Part of a small language model's weights.
Training: a variant of Adam for these matrices, 190M tokens.
MLP neurons of a small language model. Each row is named by its layer, matrix (gate and up: input weights) and neuron, and shows model dimensions 0-191. Each number is 128 + 24 x the weight over its row's rms, rounded and kept within 0 to 255. Numbers have three digits each. A neuron's up and down rows have the sign that makes its largest values positive.
After each neuron's rows, "fires on" lists the tokens most often at its 100 highest values on Wikipedia text that the model never trained on.

L3.gate89:129149154094082092128139121080147137121131108169097158129115143127133148143153095117081115109149130144137147139083169126131106145106121130129131152120141088152115134164138161137109142088134127146125169136160100111124120121098137103094143143140164135112170115135124148130148104131111117141147104110104150152128106159116197098107134139133085181154150100137134087088132119105157109116181133159138164127142096109130130129151133112124147130143125107063123140118116132140067145155151137107082111155082154153113155132131097116074094170120142105157101084110150176158122134122125125134
L3.up89:118092133091125104126145102104160102115140155131142117130134068109127141106141116099132102105107077135141145125123100149138123175134129149112129127149088074157144099128144132115147139144105142100148140126146093163127093123126126113167118134098130139092106092082128148119100148112084158136090111119155137092100133107086108125120118112151135132127127099132149158147131160137151153170130158079121136115136161153098113114148092136160148154088136106109078126122102121118115114128166111070108175112110128178156111149175119137100158132093074114146134164107123147144141147185093103137
fires on: " play", " J", " De", " including", " include"

L4.gate252:130184110139134151123194141128096093136179144135104108133152145125101161135170136131064133168143103158139121145111141111146138181139091127144112116120097152121120155151153090190118121117129129123131184114149156081113137132138098132139133124129139106097110166102102152106130134142159152126090105107140134135139088067133112120116100103105140141100130146140138112137108137096121130072079134127108141133125145101071136074106114155132129146139141138123100152147158126115097096133113118132128158163133169072139121084162132091124131128099117140139080113110116133113126109135129105134
L4.up252:153130109114139094143124129122161131120147139126089158131144106133124137104120118102133112132124075177150157099122141090096084105118122101151138128151144120096128146135133142118138125098130131143099165093140077096106136127088159030159127122061103158109132124140129116153141186146118098153105150091120128139129105133145127116137143170101141122142153122129158097122147110122169108164143131136126125131140139150130203089136133147111113106068092138097107125135162131108116137155164147107113123113140148120149092139146174085139140147161130124178111104153142106147147150136107146122
fires on: "\n", " (", ")"

L3.gate340:149162178109141166186138130111096140133126166098137138101161114144099120115142108137137067156108135134152156129086150172119155162150171147115066081160139082138138132152147162135114163129129145127085114140135096141120133134128158128139115111133134125135137114140140136111128125138118092121155149102088165128096145148155140154137108113088152136110141139139163105107168125131155103113170110129114133131142144114131107124124151126116161140129093125115114091137144134133150104147146143099051123111072148158117116138100154147058102139142115141127143114138111133129142141174101163189
L3.up340:132133117134142157144116085102140144136088138133097111091115159143102128130107100144097086135142073139136119122120159129146151153098141145134149111121115142139126126177085136131150159121149150150102112159143122120166141132116162100169093111124154133131130120105149127135077099090094118174154152122164127115163101125100087145156144139129112171146109123160118159094115097138143117175136152158158132125098136101124117146095141116128140138101093159089176126114121129129105138101113142119126132167097180104120092093166093108128126095121097129161168148147132098048148132141120096104
fires on: "2", "3", "4", "–", "7"

L3.gate100:096143136082117117136140133122130084121124112103095131092130145114156127119129155130155158122140095086127130122127144110123132125150130164178103138121101111164164128129161188123131123079152126113100164122189156096139115107121136058110192122137120167170143110107169132102092124085137157134106057110119139157108183124149166126181107166151153100132144123162099116130147106111114144127130119146157137118134109135132123138152095124131109116123129143099156127144135180149128165148096125132146129134114127112146131148152152148130110122150094117140105127128147174181102130102132104111
L3.up100:083129153113089125141122145093138148133083113113129152095082136103159140126142141138132114106119160104125112129138159133137130117171151158137122080122155157103167145106156150118159190101140111134133130078134143168153110139138129120092161116155161141157154128145096148098149132122147101131136120065086112143100114170151144100122120131158126100119117107098074112151137174069125117155141094165133115149111124131095120170135088151144138136128146152169140118107121167153094118152111150131117121131142163129097125191115141120111102155117095144147100102113106156162113143144135157147
fires on: "5", " University", " position", "6", " art", "8"

L9.gate49:202163120124147117119126083127136131112123151103132119150126138134117155117155158110146162147117077149152171155148111083108123107121098145157158141098101153146136133124139177122125089133108144120167117139141073190097130114134122168163099076125143165102147162127156134106131124111143124102131117112093114141138106133117102074079081102137142099131102124142157169086119121165142168165107108138105128125133123121125126109162137096121084126106130139182119133111106141136154125167137125127144121079104117141154146111126112147158127136148141112132103109120156138118138079125177144160
L9.up49:138139138156164149118135104115136123113161139135117143185128122161170123108084145180105107086114137103164106135142147114131129139146116141094159135108128160142123130099145154172073146121101106116154149159101112138126168129129125166172084124106115093118098109165141190127133114146156145158085136141131151147127148083140090099131135134132144160192110111151135162147137119141149154094109112106074114141126144073105152117111119124115108120128124145161127115108150125127124101136093082118136101139099143126164115082108110143142157150118097105171138147117133156131098149118170161142
fires on: "1", "ing", "e", "y", "9"

L4.gate208:138153079112154168129160124100133125115125116128129124142117101122158140175159140145117141147174114148169120136060147139121122151149163164122129113140096123134104151167125094127116149081144095138121125143144108109075169103122171112156114153176139076121119165119148122128182126160147139101153130099142126140095096118107135174135120150162149121098128148149114127136119111113150113075113106135098146104111116119094138125098135146111156150133071163140125119132160105137106117146129103159069107155107140122123092081141092107120104140099138134148100105123082144107131125106125178123
L4.up208:164147178167101102156148136106135174130136102145094146136129115140122104111136109124115159132146166119142163114124125141080100115080129133129095122124097122095120132183115137163157133124129144155135117113139087102117142109084125097135129106114152123118141133161173113133122111114084136136130138108117152163134095127164133097131182128115095132140134135127124155086115099178171139158126163113146116090132147097146131121137140151122119111115140094139100130124097160120165116077101174142148130177118180187094085137114135166120107112160093143114107084158134105143115139172118106132
fires on: "\n"

L3.gate233:156100152108144093119081118124144165124124113155136117143129119110177150156146135167134164089151106091107163171126110121096104085094158153121141118161150125068120130148117120126169135133123153146112158108157134124126136117109158133125132131168127156119110132140084126129159131143167132116179186155102158121170128169092137067114168141149110104117095151156149111149135146097118112130131117155152100161153105178114145122131154107133116134121102109124077103120130130136084122108148133149150120159113144118149112134173126146127141072113101134109116106143119114185171124114139133159
L3.up233:140158135134134154152108156152132135169133128125125126118176127125158144131117094143122185110180150167101086087159118105102123132123157131115151133127139114141139098173088133151135147145124111169123103152098132128091131099153094134132115129169144122060103167137147101128114143135094143134118133124127174091144095098153114102115118201138118139145126148091099098147104115190103182122084108103188153142111141134150112103108173160132121144145108126121141115147149116099131109123120127136159130157105193123125145104139128146138138102141115147117137129128100134115142130138149168165
fires on: "\n", "0"

L10.gate385:126097118098106132136107110162138153115122137180140140125149128126147119112102169147120152089149084129127150141128061092155174125059115127114162163102116120128141119192141161115153113155116164108116137088135104180150124108123134109127141138130152121111150108127127159107114131147106121189135089143128123120126147098121114114172136065111135077121137145112182123138141104125155155095107138118141137115109109109176141138084107121134075125132104140149167140136136143103158109116139137151100126152130125140132108155139147133184131144121119115130160154082130102147188138129155112127
L10.up385:188148173164138150150118146088151129126123124108130127130201106150131129097115109113174157121098142132125109125116131157126127149100105156110124151131114086132134080165144164129178111147132176114123124121142141092137113131102102173122137107095112106123103085183064109170111154081140114111107116120113140129091159156125150083131179136152160170147136101131153157161150133131101151118130148102139128159166123137160144145103152128156070102123167138114155115124097109113124122111142114119135133123131144148149119136117160116134100119095127112125138160119132124094137139141104175095
fires on: "H", "F", " |", " T", " t", " G"

L9.gate91:121108102127133099105157129146144180107116156156123118137125139133105110110139130078145118120142144120120153089115113084168113111111123113154137112102113152118115122145142133146150122125146120155105115095119125171119157155117147098150123108127109113153152177159131103131128202069125141166110152132122089123141167127116103172154091147098124116096155109173178124131092111128096119128154121134104122114143142144133128146140140105121116141145152114135119129159137161126140092154082163130132143215135101139114090098086153180163113131106126135124161108122083144146180122089107104120
L9.up91:135113164128141137126119120124167161115107092167116118157156133133171127082129125156086114124137142101119156109098152139134081117153067103135078128114108118152158167115128128142103103122094175100123104109127131114127135125136119129133116085132090092110176118163125167115105166167125084141087128114128150128160140186116150116122092140144136112142115122133146127148152115157095116121110106149083136179104177117146125107133133087112146115122118143121150134101159120168146136125103132101121127090154123170101085172175126152128109136120112134107128100106060155108153143141140156121
fires on: "6", "1", "ill", "5", "3", "8"

L3.gate66:121121149128117107126130119102136115110148109126146118175108132108085134123121123163152096123114144168118118110097112129137127139127101106115108139116123141114137163081147156155123164123110164147144124104168165137104095130113125084128105152100131143168172149168128168116105079133132136129130107144126113143142112190149102083136110127135177123189118120114171120112092172111155109134158084116161170125168092114106136130129138144116127123151080118108107135158097096110126135136119121139076098196102112099109141119122089129130132115130127105106128132120138090088175151104187112114
L3.up66:135129137140127138129084153113153130072145123131184095157155110137148112120134115124149131162143105152139126098155138122112127194157141159108143108118085116154118154095192106143154124107073122097124158139133131135105133119113174144097144137152162124144094158091142117145137095124144145155085079119125077132116172144161119147111160118137122144087097107146161144176119156134107066096104129073125125084124123122101139117133121156099123102097156158141098139114154106120140155145129140147096116123101124107144143139141121118147159098140145134113092116152114114142156104129168146160
fires on: "p", "0", "r", "f", "aw", "t"

L2.gate309:110108107115118093038109076150143128109154145130117101179113105169125138160121144142128162142147144149136131115105132109105080093120121115077148118121123128158144106131100141150105129110164116113160108104129116161120160132133149120142114152111107129157150128148105126144135133092123120151195125107133141165132120161132161158135091112133089126119143114143136120201072139142131139107094130131099176152141067171114144121113132107129167169136091128093113148122110149146130092148129122145143105146136163144134137125129094123125124133113131145148128126143062078113117138111143096096
L2.up309:137152146091130099098116124102105178178146138119139103126151125141124131135122122146094112151116094170114165107098209099164125104161151088156144167159133119148118152139114132146123194075149118156116144097129135154115149103125125086112143149155089132113156092162113127172141101197139114115128142087117132093109146168159132114155104153150115130141122161106166103116142143156159132136158134154092084122168136126145155174107140130124146124156107130169137129136147145144126103136151135124124127113140121155156165164163148090117117126134088140122128110124149124146115132125134140155
fires on: "te", " series", "ac", "it", "ol"

L2.gate125:101127113118124123142137138102107139122121143103154151114061121117142136110135124126126091144126124100135188116141145119127106128209130108114096114134101143150109134141154086138123129123091173112131116059136108115132108145111160143107128102152134116112144118141145135102173111098133142121109136079082101138079190140133084112149156111103144098153114132112116141115126180117136127103157145148096145136101139149101128152131117113147138142092123131162118095088138136087135124092143156128037158131159107158149140158107122125131123112140129149142153115139100077174124114159108113139
L2.up125:131139131134175104134124076116137145080165109135121101127144100115128152091103138131125129199125118116134126117139135101137119152159118160087129131136077120141121133102117170138102100061126159123156100076136127167132172161095109108128151109167135115166126100135154138153124095156118140157119151110117106159100134140116138154156132154120143176112108111127137144142129118120109134136132148104092149159136116132119163144095122072150150106066140114140106096159136151127146126094165149121071154133132131113121093165126159145097165170140109126079159100122112094130133131148147104142
fires on: "0", " Democratic", " Rep", "e", "g", "eg"

L3.gate262:156127164111105149159152142106099149102111113095108155139148120133163123107104132102150102147129121132169138082124154120162108160149133115106141107119139100181105120133115147166125159104147116140141152041123123140086149134104133106112116122120124131087162138116133170065094157167151127139141137145156131125116129114176124152168074176175121097112110102146119137135144079087118126101145135150141140118128133112076145080110093132157125106167114095147126122127126144129118097150109140127157132091123143121153109107081107112090152136119159099154160118142118126127133115136146122174
L3.up262:128135142133127160143112153102152153104114085122106109125104149121138117119116097168120124080132099126114110159109119133107150119119190105117126120134104132112101111132121140148119185121130114152128124139094149173128130119161121110162150148149100141120083168106123129148086133144100098124161165132164126141111119149127126148106110143143166162145125152143102128114160107161096102152160126111126101199168142085159100138113133143054147156118089147090101115139110078182098171121153165121119127163133156112108131117163153104117092131114125151152163140114106135129161132146116168131
fires on: "1", "8", "9", "°", "7", "3"

L11.gate439:139107170144099098119165131123098126087143099152099125130137136129129125125146181115135139127082131089138153130139148132152173148120185127104110064139077129113140156096123111162180135124150123127086149118142164125119144143142158140129122076175106122139125169098133089121074131113137140132137133118136118131089134127131088150094068131164134117129151107116146114156135100073122139115147128147132165127138103153110153098135167110126093108131126111109120094076128128106107095121124124122089127123174102093122103156116178127126133136098147109121104113113149143085129183139136113152
L11.up439:126167108143128120122139109126146156098127103131052079147116131122144149080103125120157110134097109138127133127119135125154140141122105092174099120135094076162119112083134133166173160101185127154112128153102097104190135141092140126087138151121103109112086152168125114181132113131126147135107109154134154140126154130122134067114116127104159154121149133130127131127160160120146157154145081106110151125143149111128142100100162107134140142137125179130159112126150118080134118135128112117179146107164135165135132136130165110154086149142163165101125137129140155117150134119136160155
fires on: "om", "es", "yn", "el", "b"

L4.gate52:056134153090118095119124145121113163159151097139115116125097106115168131095165168097111122114115105118119117114147136132142117103162141124119109156121117137093121122111098171142146165114139129147115133134126151126150102118128084145152131122160098149160144132155135142145141063086116095071167099130134168155135135180127157092130147098136123151169137144113127062105110103150135112175071113125135102129150130115111134132120103123121163108092108138142143105126135173091090132139135130090163166178146137124130165156175125143098100143108121122155149117112141116120140143131161108130
L4.up52:103149123131129141111107148117145125132097145125072159101111137140130132156148143127109176112137120091100119157156141134135122134148114132140124116108146114140137107092137140100161189115117160139117121130109148148114096158173125115069126154102131164110126104100114139161106154137159092116117111138061114121137135144108124108148140126115147096122164144097114146143148166119120097157135102174130149148103133144108122117151129097149143134097137149146098098111110115136173158090138115146161127173160096114120072189136097110140074118095154102154111158152161093176152091125169106119
fires on: ",", " v", "8", "6", "5", " Best"

L4.gate410:168130138134135103148157120117154121112158103144142122122135127097133131145137156129088157129199171118138129122106142120161071124122117125131113076130100108123098166204110113140119154116136140147160144116170161138141168084129147169106135121107189112138121164144094131108153161130148115140138188161090122132143110105115136124121116138136111150141108110173124127169105099097141125119101126120134132137135128119111183090102129101136137116167112123122143111160115112113073138134128154098073137159104180126132119101124101128107131110133122118125112098102075155130152133132137184116
L4.up410:110126157144091108155140135145146147115106131145096174130166131117121126164126108157077096155144138135120139135114114133118137107100114128142156111124155104102174115121134129187144147159147140121119135135124113079127133137138133071095160155153108122126154153169087120163184144134136103129129095121135157131119071176107150109112118149118151099082158153108105082128099132146124138127135104123157134123115118126134108170138156111105099137112093147172135126099132152135119128139128150143117065165125147165140109131124101101072130130142064148107114105112177103133122137190160121125
fires on: "\n"

L11.gate238:095090159126112125125139099122128089081103115108128113126152154153146126110113155143135138146116146120140104098078185104115131091096150082120116131166113135107145088125131129141127147151087130148133128133135123113111149122117138142128139152113109112094104145108139106153101134141138132162188130116089165128159103119114146084123094127094122137153132105084112124190083106114101137127138140173151156100154102126134107148140159131147111077162113146096113116107141115107165159193139099170148129159141174143129111130119143112110171122150140124177106161123167163129132104103094136164
L11.up238:153187120141154127133105109121100117126136121152096095136101164083141111129154163134173165110129125139143153131176124161114102162126150149172174137160114165152152122116134125179118163116117125118132113122110134122127142136149110162072147125132131161118139137100123121129179123094153124141122121120084102108120102148119154105096127147096157189128139178116147103155106151124134088137120204095120137107104111139088127125118121098120117131140126122129106106116102097131108136115105143140157125112137179112091156157119159140138146077175084134153129147133109172098129117092149147121
fires on: "S", "g", "f", "ab", "ap"

L3.gate254:149119092122096114091145134105141107143170144146126167113104115096085135119139145102082102155137133105109178110134151133169126119135150134118148153159114134091138171118118132100093151164120147158099093109153155160157125149096154135094146111145121129129181152142123175142139093160139155151108087097118131138117141192132090118129124141143181131114107150107132111115115158083146097115133141124105138125126100117125130126155146126124135116140097104138089113155168129151131116144148144127054111080148107151110161102147130152140165118165114136132127146139119113188166147145134151177
L3.up254:130124138143067180140117091156140102080136151136110125117106137117129113121142140120120041154105147133113090123092123107133111164174149151124113061120132145146100098113133107150138105128125118078129070150131124114143114128161167086124129100129131103178092127117144145124124159106128123149088092118123124142112139112101112140119123109152137130123138103160121115144130128119111111127126116122138156145108113073117106135143181174084134124125105125109125121166118079144145126128134133099116117134077064102139133188140102164159130117105155113109114115111104144117145165133105167110
fires on: "0", "5", ":", " Min", "p", "):"

L11.gate245:120124129119127160138098105122129128076099145122132116159122115147134144122096120134094107156152115132131086109108162104131149114127143112124140112102108079118123206107123166156104107129124099112115143123143113144129171123137125140151136180162125113119149108125118125167159085105105141118142117118173139140079075171153207112142092150114107121108165114090154122119134181163078116147147132167129120086123108157092091106155141144127121117119101163101138139135142148088134127173100113119130108140148113136117157154089128147150113095106138110135116121076132165121094158142128143127
L11.up245:122139124159118113133108138115119121136144113118119157121136126139129118114126133112123107164145115133164144167107083127160156081155117144123154100111157128170095140130157059089115114135192166126086162119113144123125085164138100159153064136136131162151148116096174124136149106127153133142097126123136159140141127105139128152134104112167122125094104114134094167216114141142133144136130126159130143145115105132144110154114146143113115096093137139081132159086155108113081113118120118150095125108113135122106141100118129138149142110101153155170128159131106131057130157112152099097
fires on: "u", "c", "ar", "erm", "r", "tr"

L6.gate89:169111086120148122195149086166096122130153130131149148133161133126187160176111090146171113161149133132092146151105143135135126131156153090126094138115153128137108139139126119114126071139129112139137120089145128150124154106087143144141147143111079122085128124120193162108129162104148102132086134108141099120129126085109088144124141096159124159103110145196155151123138089148182156103102104131109133112119116129132146134110118142146175149109163143086112115149111118107129113113109084135080154124122115117119128148129119109125095142134128088121131132108108137135109147089109107134
L6.up89:122142136081123154156127115126142110125117140111142134135120146135136128142089157124092126109141089092136092180102164127117137141127120113145136092078147137114138106129176091114133145104110136137110124148101112106134173130178126125122134121121125086118138151184093173087142155172110098129157164151159107120157144130143083141104150134082110153138140120117107127120137151144153101135099094156149127131084144074160106105141162110102086121152141104134179111138120105172159110111097165160120132109154140146084127132116149077123115137108157143147123161103142137159141161119123068134
fires on: "ine", "act", "al", "est", "ts", "st"

L4.gate443:108108105119139093148144142121110079089113135108165151118080154133122145117109110133120138193102160111163113120100124100111121152150087140155176112109111160107113133156120068119096113099118171127115108105126127132127155114127163126049107079128179165162112127117152144104152153126108116158148106121123123123149141084117141129132144137138129138152142127191121136134153119120152113120132143117074164115122095118116155133110120097135100143147094129129113087122137158122138124148147105123109139126152110150125131138120119134151160138140128053150121163127140132137126071165092086084
L4.up443:147114157139118106158128134113088127124130130130127147123130089145115122089133086122104097161113129133143154135136117105117135101157116093109137140117112161084081133129141164132136157136111196149109156107131115120185124153132135114125119106124132131149118124140087133152173112118155096132116121154122147132116109188166103082112152106114156098162100112157145163126135112114141084123137143142104129141120159209126094129115163141121142134065143113145067123125105149131141128072134133102049135122142124161134138142087142133140121115177136135124127111106110115121128124195107119147
fires on: " Rep", " Democratic", "z", "hip"

L3.gate436:126129144118113114177178138151132113087113097111135115103146155136114142079121155100116065158124116109132164113096142131130134162109126122109146102068119132141091134127104126132098142158159193165122131126182098130140139111118104138102127106109151127093160130142133102101092131094138092147141174128150137098159140132113123145155103126139124190136120075163167135129135075135161150132133174131127114105140136092109129106118142127087117105143108135069114148151147095112092131160097149107103103116107092128121146127138115142139141154147123095147130141149105181132146168129148115107
L3.up436:118134112114141152132094107111150115145123131095085079158105117130090148156124135168113140137128100117123148141112172155115125127162132088130141079102164157114085133135113155142119151179147120127153110117136158178111125123115112144111112104146144149096145107086140139122130142130117142176100177085142128142152096116171126063106154124123133128096109142122127117141134140140118167158154147161061130126141121135139158158134142141102151133112115134118174144133117124102079067131132167086112148129126125131058158135133103136124086116174146126128140144103122099103150118110177149130
fires on: " n", "1", " N", "amily", "°"

L9.gate407:120150150119112144113151094128122131129139126133153153156119127108138133113093116116118125120143165097152135075134127128124147145161148098115128130134097145109121124090125117115101125077166094065166154079148084177062142120175142134151089126142126118102121123140159150124125105129122128160158106119166109090124122102138150179150093150118129148115151136124154104112105108109149108131132124140141132123126083089120127186107141154127134133114104164109124108186147100126071136129116170152125101142104112088124084088151132156099138124072130133130110125065147130115121138106123169112
L9.up407:138121163169130107121141108130100153103136083151087111128130127135112148119137136123158083154138117094124141119085099177130112097141111097119169087131131157163107134092142155079124124145119175130122143144114126160174106146116138165145124113125119131121106189109131116104116133115178118142130097147095128151155109145107136132136089148185160132144143108124167146139116147074098110163120122124118102109125122132090129146180130110136124113087079135193119153131126096142119103112140180114161135103102091078140097091139110120132146087122139157115116109125104099118155127145154120146
fires on: "″", "2", "5", "0", "3", "4"

L3.gate496:160148119162135144150158151129110163120100141115087079113132107141101149141110110119136099116129151119182152149088163137118137147095177125113136076080132109141089082108120141107117118111119131095131135128127104092165155129103166107092143116094144158103095123106138139093102137096134101120126134135106139090139152116137079160121142119112116135101145113162107142116151077157148144091138138183145133101088158077143112139116154133081147135130159152120127155130099166109104163117129133134080108143152105177117115138098137117122106111139094083151139101138110139124110132167102150105
L3.up496:122125114150138133164111151149166139144109157099106127151120115113140137135125177114127105112131096134098152110158160125153117111106081099110129106063086131125116137136149111168128092138113159130184150138140141106080140131111071091112132121151136153158172115092118146100098148090146122182109161144165107125188145102152108110114092152149118103156115091140194114131112120096178105117129147121101131118138139109092156122123125112151089128153163116117140165166098115126125109121121159096118165100143118113111143146108099100145135132093159140103131105112149132137136157114122094112
fires on: "°", "8", "7", "9", "1", " States"

L11.gate125:073128104143078110131146113123142128097150131091149115169144161155159156147137146148099118163135144103167130125095143135127135158116163132108152136133073126187131122120144133141114121138098102149119148131131123080142148131105163124124159155186146085101099153153124117119084122158111138102129096138107152169121136175142108127113109130105109162142143132161127121181128114151117152096101112068118135138129134142134140115116126113150120099158110113125126151139115129130190110127126103163125117126079143174119147154130189105129181152111116099144160147115098177113148133115158127166
L11.up125:119169172103124134118123129104115132143136125139110139152114155101093133140121157164071155110139107152066111098121136119105149102130128117121145095123111139124153136098130148106161118099163127148111087118134189155158124108148153146109147130151148168127131147128105093118107158108111115190171098123109130132145099073137153109168167117124106109124113121163140130172148136146158150119136148106141171115163153153110078151162100110133107109125111125116140183107143144130173128098152123147140097127157176106124093106101150103184131154107121133145130137131130136085116087107157111138
fires on: "ri", "g", "q", "i", "he", "ap"

L7.gate150:163157111159157135108145109129127131084135128177109119140139108119143127160157124136160141115109106116161116144093103141086107176142122130116179128130154123125136119128157142169128155116125126130134139164146111130138126135079094103151107097087164104113125124152062116124162115172152190084100176142131155144151091144102100127099059144122154187121112112132142150111101147131174146156103129167132143142128145090147123132140134109134127073112123135153101117169109121124178130119120131118135109114133096113138115105140126089145093116132133168123162113096097144111142131095158120107
L7.up150:182144123131150153107121099137173130164119132122145090120172133117113144132114140124125097107106122165142101145136114140158150185186113137122152134140158124135100162100140139122141115091109091122170106142160140177135112109160113144147109136119134118144082138133114094107146092191095146106104143119129146112140148120130105129159121161088144140109127136082110142177100103145141162107096137127111132174129156118083117142111170107144162154197114151125140143095130100161118110090125157126140112158131106119133084138105075108135126156117131076132161110140109128149126119102142156145
fires on: "e", "es", "ad", "f", "ing", "iew"

L9.gate203:142133133144139143095122106151100157138123115149137136153137113129161145181123127100098118104162148146077172071134121115133159145106099124144108135134136124137109110150121130143142075116113118074146139118141151145109142104140097136132117130145152099109116166147143140149124137183148138141130071132117129079193150136059090090168126139100099170086111115115150115144151116129122135113102148127147132120124145118130132109127129135108110116149090087093139120171111131151094131150107146129171112196122175145137153066100135139143158111163175138114128131085129146135108123133132115126
L9.up203:182060160101130181138141085101142137114104119124118107183163117137148131092119149160156154132130090128146100101076154131130105121153110125148113103130112148125125121116117129125089125110130153115143134109085124115160129129105117121130142145175120135072109148110116108126147151074150111140145091173105114132141127117100139084142109126154116143139143131159131122168156095080060150123116099165133097170151150154096124104144154180151142132119139129130101120129110129134134172127106149080141152151130158093143145104127154138108139105095111130139118106167125155119136108151160142158
fires on: "2", "W", "D", "E", "8", "5"

L9.gate103:095116135114120099175133118126155093110106146129102112170071096111145100114090174125152174157120087091126075107125133118140096141123093144141127101135127135147117126141123142119139123151102144083101113137093120140123101114094121145110124111126151127081161169139114096105124136117161165127103151077107119124167123159115089142106121168118146094181148092158140156126182092075121120104138121114164129129151130178134170146163097149123153122128143095145146132113166154109110098131143134093126146143142136117122131154115133112121143162153130136172156123100153147136142156169125154111
L9.up103:100115128154100149132158160164075121128141112119144110112132111137140136150153137071144148138091142136128122145146095174140115131115109111146123124100140124092161120146136098137104160108049117133161164129119165149116103107106151136114105126076137099075140130128097100111178121165119111174150147152134122109122112089130168147147102139136143132109116120156116129096122142121145119107153139136117143112121124155144134100157095122114098102115107049146092147147156144143137122167138126143092147221101122100114114097133125143100145135146117152102159141142130115127171113127090157126
fires on: " as", " As", "s"

L6.gate230:163109163140139162122145121114123138115148126155096126139146148104092126117115147177111136139132152167133115139144111163136158109108098095146123146105128118176133134136118124150125112166108134102152120131152087110182142124091132160166156155169158154109146110145101104098134078165121124141129138196147119127137138145152152143167088136128130100117081130157176147117087156128073146119114142137160142163151101105134103113146134135157143110108141134154108135089093105077133128149140147096110155157102139078102159113134122168141147117129084164141135112129153105097141095144180142126
L6.up230:125096152104151164094131138152084150113126149153153123126113158084097144141160139134104077159101121139084189121150117142176135134090132124148151131112104116131124162087131126131159174115108109107186172140104121161124102146138126158145151115114109169097174128112139136156167117152110109174119150120117100133157184141120199156141166132119115113127131142104147124147157100126099094139142128098143142133131113138140125166148141130134118136161143151095139130103128111127120120131127122114174128142151149125106149173072117110097125116122127136121090084115122107165156123083134147158
fires on: "im", " were", "c", "om", "av", "r"

L2.gate400:144125127137157097182169109146133135128103131139159113153112114132111132149146128138151086161143118148105179068105165126134132106122123116116148105119130155142089155138095133124132054125121150112124117190159087103120142137094117116141114077118178166123126112126135113111144115141169162158149123111109108096143112103108108120106158119146101152137121093130131137102100090174160172131146144107136111114163109127132162087103142105124112112164132152126113147153138135055135119112106107127129134123134084130131115118132118137174187108105115105124146147105114141130189120108084136117
L2.up400:144133154052156139201127140083123096093111135130111169104122127115133143088141106094165140136176106144112173161093128121115082132196146138119101115161107137161109128168127132116122156121164144131131121114126102141125136142143127120138144172171133153105147133115137133138142142139146095175126155108159135127121155109142097133136123150153137116112114139147180100134158135111130107112160082107086121135115129102087146121078126150115138144136073117140125119136134099134120129139145147149093139113144157170131132138128134118105128080115135099139134085074088134159161128109112152162
fires on: "/", "–", "0"

L11.gate376:167106110089117105134142105149150136082162097140130105136084110119141122167135146088154109110122141098132128115126144149138146172132122138126127146127128129145124161119135134093165124090065100097126125125087132146116101140112142175110147101150128099123103107074064055078113157159142157123137128114119110113157126079137099125107101117133098103123123093096098105151149129091099142114134130159148124137159133118136127135099141111161100119140148108110125122139137131121088116141090131131092140152126125106141135173130146141088069100184134153145149159116141150076135122123126168107
L11.up376:120170128118127157096152139146164086097142129135154131182133118122148117158076118105096147157152178110154142160151131111110128090162107095140130111157114120141169124112106115154129126115093145107133151144139157111129125116155106125142136143125118123102129099101108073114140127152151117142157119157107121137140155116104086138187147158147094201183133097128145157092139146129110107106111081141090091151122081124166147104122129163137111113164152137122118109138105155177092149185124129096111127136134131108144168125155137123161123122154111138128154136120146101126107114149130077122
fires on: "as", "s", "A", "es", "ag"

L11.gate115:184116152132109120134135117139113162111157133110148145164122127202143110129130140159137096159117114086109134129126125097127105166169108120141141150130114135128153158114133120124138127133144159103113156111122106130114164098100123147120183136151124072137106140104120087133116144132131152165118124123143119137107122137160126160104104176118110110129160107162115089108095140103162142140143157134104152122138122152112142139136140145142135137141124098087131154104181054068074101106139122155094127111094120150107090170115126135082103105141129080147091130118103151122143167138101109075
L11.up115:131123119149126116156123136129115129146133145129136075107156095125144144108102116162097130167113141137178166126112114163134128132128135119109130104123161110113133106122098150123107163106132143176105134112107114113169122179114132127109159143194150118146179109188096129103117127129113124074152077118130126137083127150142163146132161109132152208134117140128088115110120132144137119158159130111121110194131141147132092128135126106110178162110158155153095121128121121094123089159131133122107112129108175161152104128129106119102145083134176172084136138143131154126116133129132092119
fires on: "om", "ol", "es", " Am", "il"